From a checkpoint of a small transformer trained on Wikipedia.
Size: 9 layers, width 384, MLP 1536 GeGLU, 22.1M parameters.
Architecture: rotary positions, no biases in attention or MLP.
MLP neurons of a small language model. Each row is named by its layer, matrix (gate and up: input weights) and neuron, and shows model dimensions 128-255. Each number is 128 + 24 x the weight over its row's rms, rounded and kept within 0 to 255. Numbers have three digits each. A neuron's up and down rows have the sign that makes its largest values positive.
A block is one neuron, or neurons of one layer that tend to fire together. Before each block is what it responds to, as a language model described it from the Wikipedia text at the highest values.

Responds to: Final pieces of adverbs and modal words, mostly -ly suffixes and the rest of never, always, either, plus not and be after auxiliaries (rarely, quickly, never).
L5.gate245:131189121119133106156141122103116120116130124132120165098158111157143140100128144158115128122115141155147110091115137125122102168115102129130107112078151126151156122126142160130132097128137129144114149123136118132137143131119106150130140121102100145147131129185110120140146147092112103123107146175077096088102173142091115092144131093100124132112101156139093195139089097127155067158125
L5.up245:137117130113114146117153121117128082087098151146130117124176169094153124143126138149120094158148109126113093116131137104115164091179129116134154090120135101167140118167138138156120112125124151155078167101155160111138134114102143151106121145145097153156150081129124131137130105130111129145115117168115115125131114111127163068117138134124118157129091142077111156178099060156107142172108

Responds to: Final word-piece completing a split word, mostly adverb suffixes -ly/-ally/-ively (slight-ly, offic-ially), also other endings (invol-ved, Litt-le, wh-om).
L4.gate13:136119133110129137098135096117164123104091133118148110100120126140119164136130145121104159121136137119121146123116095073157087151153129135190130135090134125144118138147155176162167129105129100125160118148114114154142166151146144143127099126147167128095139160186142161102165133080168120122104157129159144144166104144133132102138125124112141170121076173095103132138173125114147104171076
L4.up13:104103137113156125163218110069174120160087140167112143076124114116144128127110129124138114199122087087109146114127144083192123144109129109124144111104159100110134156108112156159122116175146124116148118111139143121119114121162103116147117126124110133102119118164101110150144085145177132115155102158160115165116113150143144085111122118124131126099140171111118122121154101120128155154139
L4.gate65:158148118092148114174141098141177161052114138100139136157108139113122109141147163079106138102130139124162142128125171099132122122110112140166123115178118100122147141139110172141131116131106128093127100117109106101107123161154093137126162119135140126120140109139119105157117166117112123146146092113141127140142098155130135149138166148126134087104121120092123108155139085120136152151108
L4.up65:157154157111147149149103115132117122094108125149127147128114138130117113146156187083177146133127127145128139130135144123145124108116104166130137107181138124153129119161116154111127131081133104117099152096095133074110088150146121129158169133111122156101140125174138095142121150147094080139182112103127141158110107119201087093136119154122142123125139100077106130118147121135096119089131
L4.gate137:165162194153125122103139122139109124080091086116139157131134122122121106096116135145098124122112154141113071118127136129139150111141122117137122080135144121150134143137134166157108122132107096127106171128115139121110166092141069152119131119143142116155116045131110073162162128143138138155143146155166132115081082140135142115081148138138156115132121128128111128115101162104140109133101
L4.up137:082131132081112127142166162102165072141133134108125113107136113131133171104128167123111119128121092134123120112146121102094101147146109127099109115116151118084150114179186114132151110161135081086086147155123088117100126150165116163146111120114154124183132184133096123122172138105073106128086099111123184138162120153150083153098130138112136124135109132118114159109156107094176119093125
L4.gate169:112145122128116160059128102109125144119181116104100138128129105057143134120107146164140143138129116119144158082157119101134111180117110139085100106120098176150097097158154121144140094131126152109141131156130163138079118129127103122114111160132127159118111156133089161149160134137069140109126093142186123179115132152161164103174138095167149108148105172125108132115105123093094103139113
L4.up169:112140154132119164146125128083123110140083118103099161170098120108161145131143099153084149120114102114156096114127136101124134158095113148134080137110112129132166138135075160151157156077144158127144141126117080125128156152101085104138171158122155137101128137138142188209103139113132114117133119124183150144092142136119148167139128110162135110141134142119136127137121094127088111166130
L4.gate199:137148166077146120104163133164116120146131083115116137146142103115123139088124101106143158115159115137097132152120160173126116076203157118108132144103126103154167152111095180082110112149116084140120186111117128091151165119133092126141097144148123110161134108137129107158135161125153092129100132065146128168097099100161135153146124075109086151168174118131105151130129126118142119145110
L4.up199:134166099135104124148139121133142142114142096080110110133150119134133112147116133133105129111109131095129114161148122128089136136143118084155110133145148102135133186152157125154105141108110101157109170139136120153115154143136149150134148142165135149134097103132095133107169111148111121109118125148126115141116110160108159106145115150124079128095128149113129145125082133101078154094149
L4.gate336:060166154144115110128154142110165167091149124120122178112114135120127100118110117172109124153123129131190114134109145105080165087144133090098107155154118116123164151093109134107109115166113160138166147129119096153109125133153126133126146120148133130135130120127111069150112137159115184116141125120120136139127152139132122166104141129101127101162143120148150101142097148115180110135104
L4.up336:088086085153125126097107167099113151129126146130113111129112124138136097133121094134129126132118161110152120163141113109167138081153106144104114124093139143137134108141130157111143120136112165161100158140144118140132123123182168097152137116122099126126184106176160117159121091118114120140108088144115147127127077105108115140117130130103122131120108095060118129121149141173128131103126
L4.gate374:168144182158103140118128145119166103136117096095163127150100136111120149143097146170125156165130131139182129104144125130149131148133133065099134143135141143140135076139150135108126153161152150118094132104156145114095116102131113106184142139169135123143148129126106134136093124094122139109158157137136152125138112143135095112118111138101132158131122115135126159109123111135165137120112
L4.up374:122076138135146124095091141120171137073128110133137102144103145093089162097143111148118122130146135130132124113114167096137109146117173123125142094147124155169138151132164108127106116142109159115113108094171136138057112100093137105151106104120150164147117103109134161113095080127108145127154145114126204095123116155174116090131155171105141132139125125090147125112090158137105103109150
L4.gate396:127129145104114103111165136117153126124129102087172169157136075102137114136153069109097105135109154144175121127146144118075150114110132127119135137130109135138161128151161137134158055144147125104086181140131181150111152139155135172109126159149176148110106145139102125116134136138125124180161128155129116133091115152122135099105126154138129129075116145117145167167116130133117120113141
L4.up396:123138127134109146140134104154135149073104089099129153172126111147132122127144138096114130130151170158129173114152148110089093131125121101158135124130122102104162116154119163144078100151131134101121143117145156135135143192096163139098122156123139118119088119146127100158156108116070160149118120143161127146095126170127151127085093131076155105123125148134135119121099103155121181110115
L4.gate558:118107091132157100114130131151105121109103114133155101134097152134110098117119102154136111100114159111149118148146101112145141155162104133124073125142107140131152123114129102106127118162089158130109131150129141137145109143121101125142121107173078164092102126131124149100096075120083099151135116134108138148112136104137083134108149175088113158194137131099123092072090111131123159119101
L4.up558:137138120159117151135132157132094141114122091132145103110099143142073111102144133151132090119153105115159075152153115089142081122130140120091101092123094104166172160152119111151154114143138159139130146154136146139153097094099115159126141123186111137128135110143155099161126166113076115163140115099136158155157076137100161099109160102145107099150093145093127135105148131117146109115091
L4.gate683:143123144126125079164152125132152122080088130134094107128172128127155093130114117112154087093112088123146117136132111145117145118132139118144168158195163105117190138186082140131161154130118130092149159092145087132087123100117081135073108119157104143127112112093114132158182129079149129136134139145127087113125111145139171079180139136160141150073124162146124152086129100143121089187089
L4.up683:168135121191154131166111151135112115134136104135151136108108190106119114156125153131108122110149131130137117124122151156110158171132122130119124162102185116129138151099085117136133119157132159130166122136158120142101085129127116103118124120137150086103111078123137136128140145134186181165119128132132138151072126145141113122106089137140116123091135147135157105141130151091164112130135
L4.gate754:130113139128113123132145131169136114162115115101127121142119120126111118089143120103122190116193121138132134162144144108104118123134192093164121153134117162145158129171078182133138098160157124174109175125117150136144104119157143132108115186142094089115093137073112158139146163144112102117129094113157130132112118128142158135157123125127167157157114144142164099147113110133085152102093
L4.up754:156157154149101125123108135150096119085093128131118150130104100120128154113099072142108148138114170143152130099133093139106085134165096148120102089165172092113140198093155112118152117143120133079128142086084112197146114112092124124114090129147164119118169118134134126146121141104112125132163095125175121130147106130144103094114126150140123175171138127087132131114145135132117083139162
L4.gate843:156147138134179107131091121138164170149128145122117086132131097108144128143119069143141144101128139086157144138106120153095155184158091135161104136121183112126149161118100170118139094132142132131141109142122152144123094121193101102128130159109082123111132133146114091131109163159138101162112094139087133107147136094129142116158132154147154147135193122141143155121084138135118155138152
L4.up843:116162158153095160088145116134104127108095110113149137143128173141143140143120143191140135124160135162120083139146111124084138146170094114148110141134131134112096137113149113101148139132152093122164127127121149142117124132129122136098104109178136134123152137138118155124077107139123098133169124142171150137133088123208075108129158121130110095115127156096120130110136145131119136155136
L4.gate944:124153156130111133075123138141125093146120099149086082096154119085144128112162128139130108094147116159109087103103109157136096132126134110144128122103146115187099118079161147142127125129159107136129139091133139132100088121134097133150160108133077143153116141140140065128095133107129128129146102126115138141151107136168122077138155112097119124159142140114133171163145132177122132139101
L4.up944:145166141079187087121163086089191139136135139133101123111146108101086116097163086162139126093101091121110079120154125104088081166171074138132131151135180117180123132136145150131101103134130091137127114151129105123127139101135093102145111113103149167143086138115124095115143129133135159118086136091121107127125170124120141148165129138119131160143188126118139127098108139146113155135114
L4.gate1178:109125146105137159114131120134113122080116128139100154116121144158112109116132112092109169156122145134060142158104156119120083113181145132126141132124150106124173107156115127148130106104138114089122140112109144114106124140132166096135108089142133101102126120106157097094113096129111164141092131118077154136117117099085144163146072151126115121182136119171112186184122119129112161127115
L4.up1178:134064159098143139124150083174138120113140103151124100125157135129089085071069141178105118137140104130135147101096112145131097121110119118169127165159155133132157103141089129129123139176139162181124117105129125151161109146160113166164166120109131118174128109148104147140111112138095089125152115180142162127084113159135140109078163127132136115128093114131147120137087094135123109092134
L4.gate1418:159088150125143144164142087173126157071124151117123135124192141121139106116137106118131114103135091118177127137117106111126093143144143114143164116180139142182139116119113146092160096143154088145125122101172108143076147158147106161126093121078124143133140152128121088158120157094119119151085134096095130123142085193140140097119111083135149121134107124105116142151141156144128121134120
L4.up1418:123100126094125145118148103144102097133076133150141119191141106155144085146114135134136129147104148154130141087119136139107106136096174118068166122127106149144064120115119150094152108112151124134137160102128139119086168143134155128126158156158126151138095150150127087113127091126147099115103140185165133156128111128154152153157129120125160161149098132109121123156121110118136105138096
L4.gate1484:110118105136125155102136109090124120083065103118124159123116137119126129103114104137172122158137108127099122119146162138104119098136120099114167128133148157121109093167106155088078077128112145154108169108089139117097101133170131162139111161134091137202110144126122099122129142138116136137149143161132119110106149113114143119164141145125074171098118131139123127134140101099119140131115
L4.up1484:128146131113103160123153161138154144134122117112093172098114125126141127141160146143142076131116123150151114124119145105126129114105095064115137112095129120137187164171116156102129092131179138183141124143127085128126130170145120173115117178183147114157128123099100094085125179144075107121142112159124143146053131190120132070104133165119146169132124144158155113099096105111102151114104

Responds to: The second token of a new sentence or clause, usually a verb after its short subject, e.g. "there is", "it is", "This would"; also sentence-opening "In".
L5.gate745:160121138105110098146129102129121114117132122136110130129174154145174169153092105164154162147115112170103129130148089142123082133118161130125152164148150132153114133148149129096089083160115108129162146136150114075149063138145094140141171126173119151150145169135118090140142109168121130098106132107118128098135133146139111113109134129154084153094143119133155105121154126144109088141138
L5.up745:135125145165163112125148075140165130102116113087171121132112127163124122109095132102156170112134142111107150114154158090078123077159111159150112145140154092158104126138171136112142127111136076138115131125098113088102134175144137153136167163143090126112116149146106098117110133157125160127131149130135144137100164126106143128097123107136126101182175158100101095087134127141135133161089

Responds to: Mainly the verb right after existential "there" (there are, there is, there were, there have been), plus weaker hits on fixed-phrase second words (according to, despite) and mid-word pieces (transaction, iron).
L4.gate44:124088120159109113123137126102098095114144127132129077122167157141116107130122140095110109098155107079121122146142104161132131126116140131205151136081144113111110144114111110144148134191090080116103085162139132102129164156141137108152088124084150154170091153148135153147143111103143107146113132084162132124117152117156176141152142174126150154163145103115105124150098137170180100094154
L4.up44:180090100124087134143146114092133134142128127086167099136156114112124122095142125120115140087080080167113132091136113114148137108103120181153150116119123161101136132118089120128105123161113105149153079090160153122107158095140112118145144131112115064110081149093121128188135126154167114152110165075151179137136147131131157153121147110131123151135081086144116112114128108155121146142136
L4.gate145:145112114098139145110167094137076103089117129150157096121111094157096115109123145132129123146099118145134176133128117116102166159099139094134138173155138088119143163136142120130170166168133209138160129098093134088116137158132075093163126133153107133120149121142101128131099121134135117094127157113153114113092155185135134133172107201102154115120148121147165059130151109101122105082130
L4.up145:104099153109077118150162115098111129119134136095159119145142174090161116112144150132121105142146136113107139128125163165113130131142076149108124100127200133160154139152166095093127100147130120071129133171150135092131113134103160187117124117122126137126147159130123136147104131139116154127104124108113134118120094133114144114114125114195152121145154157124104146144153103142122089120113
L4.gate161:114174125138138112135103134147091135094134103107121149097161113141112146087194187128131095109181135135143120140130126095116140152125121193081160115173103135148116129141148146138107103106140133141188143124128118140152136131131117154142122124135136094101123145107095172137127150151105106117127145104171146118110128100135109154111097120166142107172124097107112134119111076103114160117144
L4.up161:121083137079116130165136151144135120092102144131113109171115114103123129139076130162144133111121147127150104126159144116113128099143136128137096136158099150088121142169106128062149147134126115135132136139151117095126112169094102127118084112101123130094100127154098086109167121147153129097135167116100129084067136159155111085177142099113113130084102167140062170115130113155126139112165
L4.gate577:086118175113125111090110083097149150127125083131158166134109149162145156096117135067152173082123146174126085162157136131163177139122114167119134113150099152143139164139116109099135109160084121135113147115124132104147098150094121111128124121175165150176123097110087139150099100137121125130116123123160137134114139117114112127113119105114096142143168130116100154104127116157140132109120
L4.up577:089082115069122115134119147172134118133119142091142110134134109118138136106116156100098117097092140125116106158168156165114097150087137141112152142118148138166084103124161134120136093111125075122131129149094108114113132134141117199104098112139191157138117130127097131111112150135121117152146141098080153121082123096163115097114125110132119145169102118154145118139170141079146133130124
L4.gate672:100110133082155127130145131108116096105109166095132103118108134124079148119162106111140116134114135100121152114138158113138111123155161133113141094129139091152089093088097140121139113110110106136142107123128105149141126160142111167141139097144138127188087050127162132183104144090125132083108146157133115126132130140115105089118121178111105113128091139149137149117125133151151155091145
L4.up672:120129137093093143179135134110116110086083156098130103110151086085118116097117147109142129148092165144156143128129113106139157169147154137143129107122146120077149121155131099086114104120161171109144125139139100135103108161141136143152137108096140163115095073129138124173088154068122172134092149133098131140129092080113091136147162134094127104142172106149090118101117126116142152103162
L4.gate783:135143141134101148118135138151152103133100116134108161121109160093058122112146132117160123079128157122099121183111170154092149121109103101143123097135109111129152160160134069107138128131152163099156128141148152142092148104118112114099156093123149146139105175101149104138095133113114130124157129087131168175120143130165113128162079119114122139128135130153114124117108165147147117163100
L4.up783:112148156130161108113144133132134109116062109129194120149155124128117089167105153119120177158146115148146129135140127114156131140156129168095139128092146125176111135160151104148134098156147117117163146151120177129151137157140160161096203092132096122101116128122111125151119103183131160153110146142071153123109130101101141123126151129120129118138173142109139112101133116152151119147124
L4.gate792:164136162096125134135144126138163120095115143124155115090137104129152120118099155137074152140156109160125107186128170121096148118131132144110160148146117118096109134131137135121140149137141119170153141091122117146097128101157089088110121148122140197137151134145118184150102127124149136110133136100109155134122077121107143088155113147130138121171105131130099133104113085141127093129129
L4.up792:112130120114089139153147122115157148114096152113119074138133142075120118106148108138139104099139095180113136129106095095098117126113138087124150117109089124105134130132147089160157148152105169138127103123109082143126143151123157105076159112081091126152155122088123126107119125152200148106140150097100136111168151068168116120164141124150156092112131158130113097123122145122113115103170
L4.gate830:171146117097119145100155067138181154108089090120122115150150102152166101110150135141121130104154093148165103142095115136119138115109118137123102114146171191130107100157137111131132123112133157114119130146142111106149104125102143166143171116098190105109100132144099124149145146141129145138160129148155158177141126175152140144122131125129123107127100139138116101146123135157163115128106
L4.up830:180146142129104143188101093160101138087133130137161156126117206147162136145148127139171134109125120126134142095130134118164098130110108127125116121109163145123118130173138142107135125130124136102105127114122071163098124111108109125111133090092137166088138126123116126132104124115120147112119109128125148102161118142109115113133129150134112102161111132140136174167113096142136163146085
L4.gate837:127134104116121074129132140148123129121109124141114101079073133121128123127148105148092161128128114127097122094135137107131137135112125103132125155155136092152121136136158110095146090062122107128151107104129108112152149168168117091142148124128142115141192136088132169140123136104131132119160111138132129100132143126124095106105154129161132141137080194158147165167099149129077089145107
L4.up837:115099147111177058093144118121098162110160167097144142110079142150174132115127104146104146130139148129158095134166107131098102127101148158146130147133153159143154162149132120157095088110100130119172152112129117101172128170121136150110086154157131147129131138139104110131122154183154128128129132094120151139140120093137142140187107090142133114173177117148153167144139082141112120156081
L4.gate846:100165121128081131159141123158095096135113135104111124118149099172113159146152131147160099120111166107079091125150158100108136153114108124115170124171131111167141105145163089125149118135137113149120117124096136139110151108125168122111157099169125146115126098140126072186137115121146151147116120158144141081137106136107115141128163085131156113145118141127100140085106154102120106119120
L4.up846:153114175126079116132120107094113112152175096139128125074130173143088153121144106116155082115126143087109104190129181103135144093136102143124124125131136114129104130198088122071120150130159109105183147117112156174145102124149091077127119095171092135115136143166102091165130107125143126110112143136117101153111108131133136123137153126174149093128103139095121164134137095169112150132115
L4.gate890:148119122096150118151130142184117132091145108124135137129167116180170145127149157116130138099123148131098097116124132162099155133105120111083094157164114143146122088128097121107128160149129130151152111139137129145137123123112091134101144121169121153157134087112092144209124136123138146160146146120109142113125118107133126175096151128151103148130134131128116138122163058120101116159137
L4.up890:112131135133100111117162108123190165122180125098118153104104114096168152092162111102096134159128143135073139172138079146113093107112111109125123117142137116122108119089108093094149136142140118090102171142154135173103142114106115127136133124174105139113133110178092112084124116114121191110125113129108115164098154122112113120156103127174100146094121095087124139129140112134151144122181
L4.gate971:138075167156117141124100125093097114135131131094123150127108110166150119101141098144137120086110117158162124137144165093141154089102103124128080116101104121144140120116115145138140104147171125096128131110136095109170190150078108120136170148161131172157121138135113142149177138105093127117126139092130131121130128106100123144123127142137133148138077144139085113121170177163138128164131
L4.up971:136114141160117135126122147118114133125098141113206097122133120128160137119119132144141132096095158134133141092149112164117152119125059131118126117140140138137115121126098099118144100106115131114132131122149109154166122177106118134130097122085163124166134111136132113148124125070090122125160133160149134122154117112124127143170135112158126125158090127156159186115116128118140139132147
L4.gate973:161146159111137097125104133095153120135104105111111117108123114091122088119114116197172175161107140111135163129111142149152165152143116151168140104159117169151127139141124087147164117114123131149117157143111124105149139132170160142156141157160121122141112144227171163165112136135105153120149098110109138115125143115072112155165126164108110127120111112149130140072108160103099107159114
L4.up973:126173131126124133127086113050096105138139112091125143144142099111130136099116148098122130113169129136102157122171137120133137146124112110224155098152140092137120141138151122130116076118111100126124140143172132116139162171108139130126116140107138121104076176108133097147122146117120142105151193105124099144093141114092115119125133086147089111107111127116147154096108124130147137126098
L4.gate1186:090164162135162140125130113194124121176081111100152161091158096133178144099143154138114110122103100121081112145111089136139080115137099150106102125152120110151116111140125121151129142136105112102114134153128117148146105128130100140131121168167162086101140129130124109108116131107115132149154128112127148144130110141162149113114112145153128091144114120119129143123173130159082106126145
L4.up1186:108129140096143124123098112134123100151104136074161122118161144093081111142140122113171154103112181121094163148145129132145102131180079108138129110106075116099177121118126121160142121171106140128135143153109141094121102145128129167133140194143142141113107163117146128123123114111156125159074141117165098151047103120138098124125154129121131090123112118136121128122139144135123125141179
L4.gate1366:117139131113115139141099117149132091121123140155139117120131142076117128153159090163122131083121140192138158120181118140136133141140113126086140136154160162139103141129144114151112110177104123131127179125097112124123133118102148201129128138144109134126120102110122105112083172155087154101148098090111144132106131135103169143137185102183145097185114077140135155111121101077145100162116
L4.up1366:119089126096090131169129113152136114115116176135113146124122125106112127095142153119139102104127157127126136103145131139144114094128144091120143120134125124174115117124112123078170136132113134140094125124093138133149197120079166143149153109139084084157140121121126115155121103084175131113131150123112140135133118140112126144116163100129117140150138118118100138132146101122146170125156
L4.gate1411:130126127149120084088155126153176102129164167143088175114168108151148118137133146107056112084093162131123146137106152120141148102139147168088127157105113154121123142126149109068146117111116124124156115125117125089134180139157128205113104129120147156146088126140127127173141135105052149114136116119144156141111101115117140160102167173115135114113177123134134138122117122169135142112155
L4.up1411:096138133176102105116108130133101145122139118071137177098086056137108125083153105140153161084099127151139108140108130060168179115165094130128111133110143113096100128134115102079117094127117114163107134130147115145118120092192155152137150117134187143143151098074105168064087150126101156124113156152114127105093115130111144129128126154139117116133145153153157137179124148143146128135128

Responds to: Final word pieces that finish adverbs and discourse words, chiefly specif-ically, h-owever and norm-ally, often just before a comma; other word endings also fire.
L2.gate228:127129121113106115151075078144107074146078166101097068137138116112116142112137121136127130114138119147151133154124190145120112124180130134097141149127086114105142151133124093155117150107099087118116150165122134136121129081126129100132165100130168118129127131161127113092110097105130087146128117129127093102131102124112106121088166122131109147124107118134116130122075122157123126116139
L2.up228:124129120072121144121132104136090100132093145108145094122126103118142153140106121131069161145129130160134130114124157121108130078176127135084166145133097119119127136150140092175178140091072117183131134131115123141088107092103120117113139120143114108123135133117170129114109166142111134115107134116140130117131117126157107092129144123112109142128173138113085091133107113152147075155118
L2.gate855:108094113174163130119132091116115130098103169148108102117137141133156100149095116080101089164167117138122107150150105075107184143120158140146116116080121126137140137143135121113109114118126076103100104121164123069136121122154102136132135145163126128116120135141131071114095159129147103145113127100153074104135119121146121164138151129154132098131108119156147090122117121117127114135110
L2.up855:083097125158166130134111105106135126113110153134103135135117151073142129141129139129056101179156133165146121101142097125136144150115124119161141101070129152131113152126128137146085120084158112165130109136163139106130128122161088130127136139153147157087087115135141070113115158144139113135135134114165086124092131150131159145124133168131109100164115147120125134101150131111161108167162
L2.gate928:142075132148104113116124144087133110166089133150127119151160124125122130145151140152143120100125153114127139132113115080098111137110150102138115109161107073150110155127090139129095118145117087155117109105150148140105107146104108113159130165123136108151170174134128143193132128120158102175149132139175147164163100135137165119168155100112141118183099158123166166105093135126118113137113
L2.up928:133150121177142140113097159115091142120144139152113115134113122094133113103149131178087118126130140099138111136121096047108136117136132140158100110104111120107150127118097149129114160106126100154134077154169136126132170155134156121168142124141138097127140152094139132162136141135103131162097142153144138101150141102101126153142147142129138087144101135087114126087102132115118082184138
L2.gate940:128130130115142145106083155119138084145114152121088139108131069139109122155135157109112145125139096117109162086134074137156088120125129126141142123130108148164121092108096134146110140112141124139098117129123124137120119110163149132138138134143135144140116122125091077176124119111097133127116116129146115111133106135164155103162135121117148116134151096127131139127060153119164130184156
L2.up940:152137117127131125089085093147140141119101112118118158132166117126168124150134130157162107114113124173135161144161119119137097102133076081142121137129139140147165122125107156134141077127162097089165181179128147136113141130138149126102153177119124118104144088112152126132144091136138114134109150140102112165113118130131153134161102151129141118126113159115142079135118166131150124164123

Responds to: Short word pieces that start or continue a word right after an opening quote, bracket, hyphen or prefix, like "on", "st", "ous".
L2.gate564:132143125139104117126103104122128132119097168099107100128123068115126133106154142110085097159126158136103119091119106123129153140115091163157117115137108151130150143124116092130146124088154086131090136144142073136114087143142120133146144125161153122164126141115094134120121161149102174191128153122154113157137128070124141139151147143099144161125169114125130110154122094167148143124124
L2.up564:091137132145154128116065147139152148118167123084150159097133132117129144187138109120121127098133105172168149112126136143107113089154156126130091076139153144095128152117128126133108106087113121130138132134161090113151125107120146141112131122126174159139141157130119080068091126113151139090143113143157155117137116175099187148124118100156081107151140098114095147153132143128160130196117
L2.gate962:145116125057112089092131109161096137114131108077171138093108150123185115137129139103108098158086134117122178101127142116132178132111148125112121143148151156167154122113108123097137125132138133136129161118186114164158131135110144107107138106157099129125129133103103110145105108072123118171145085164180109114131144117122159183124100155096128162124149097113145122120163149111140140158113
L2.up962:160135118117137097141124179132118103167149169140094094122115133116124109127137092126140147112110104138151152103159157108183082147133133117165141111154114144157108102109102114119115113127128113171141126090146123123189128139101150142146139146098142082158140136146123156113186165068112116144136093103145126114112120189144103063128094102096116126078171131127150134099156150145137125113148
L2.gate1072:121150153099145131097136095123071142115120127148110137138120142131154123174124120142106154109135123142106118135131171082125113133103132144113121107117136116162126181133137125076121094130164115162138140127161090133170125117113110177122139091130136113131144112119105133155107165118111125193128150113110156099138088181127126135135101161140147141108143095134085149151132163120097118147160
L2.up1072:130108114157122110142152157172172167094139135157098150118133140162161109135100122107119143118107142125133126138143154131130121131134158122154156156106148156168088138142115099062129111097143130134085153076161095085125105135156117151140080143127175125136137103128122082117144151089102118158102124122119128114152123135117148162132118126096129157101097126102113110169075121133102133146140
L2.gate1183:161113154140117118157148140119107112103127127145115130152136128121130104095108097103118153143088113118155119142138092134117152148136137093138136091167116157128153145110162151106133126147149149133124153155126106149168163150148106092131180133122121134150122163101088104135115154129137106143141089153119100128147130109121091145142115117138138140127143136159156122124172115128129110180140
L2.up1183:141134138119113137093145118185135118090110163160122132107132118163173104146152156179150164109056090107153122128106114094151122113113151105126110096203122084176109147131108133127132164126161165171138166144137159168103106087114132156080121101149112096109139097138113136160123140098146093162110084142117092107168140160134126135184157090150120076129133131105136110149134156156116155118142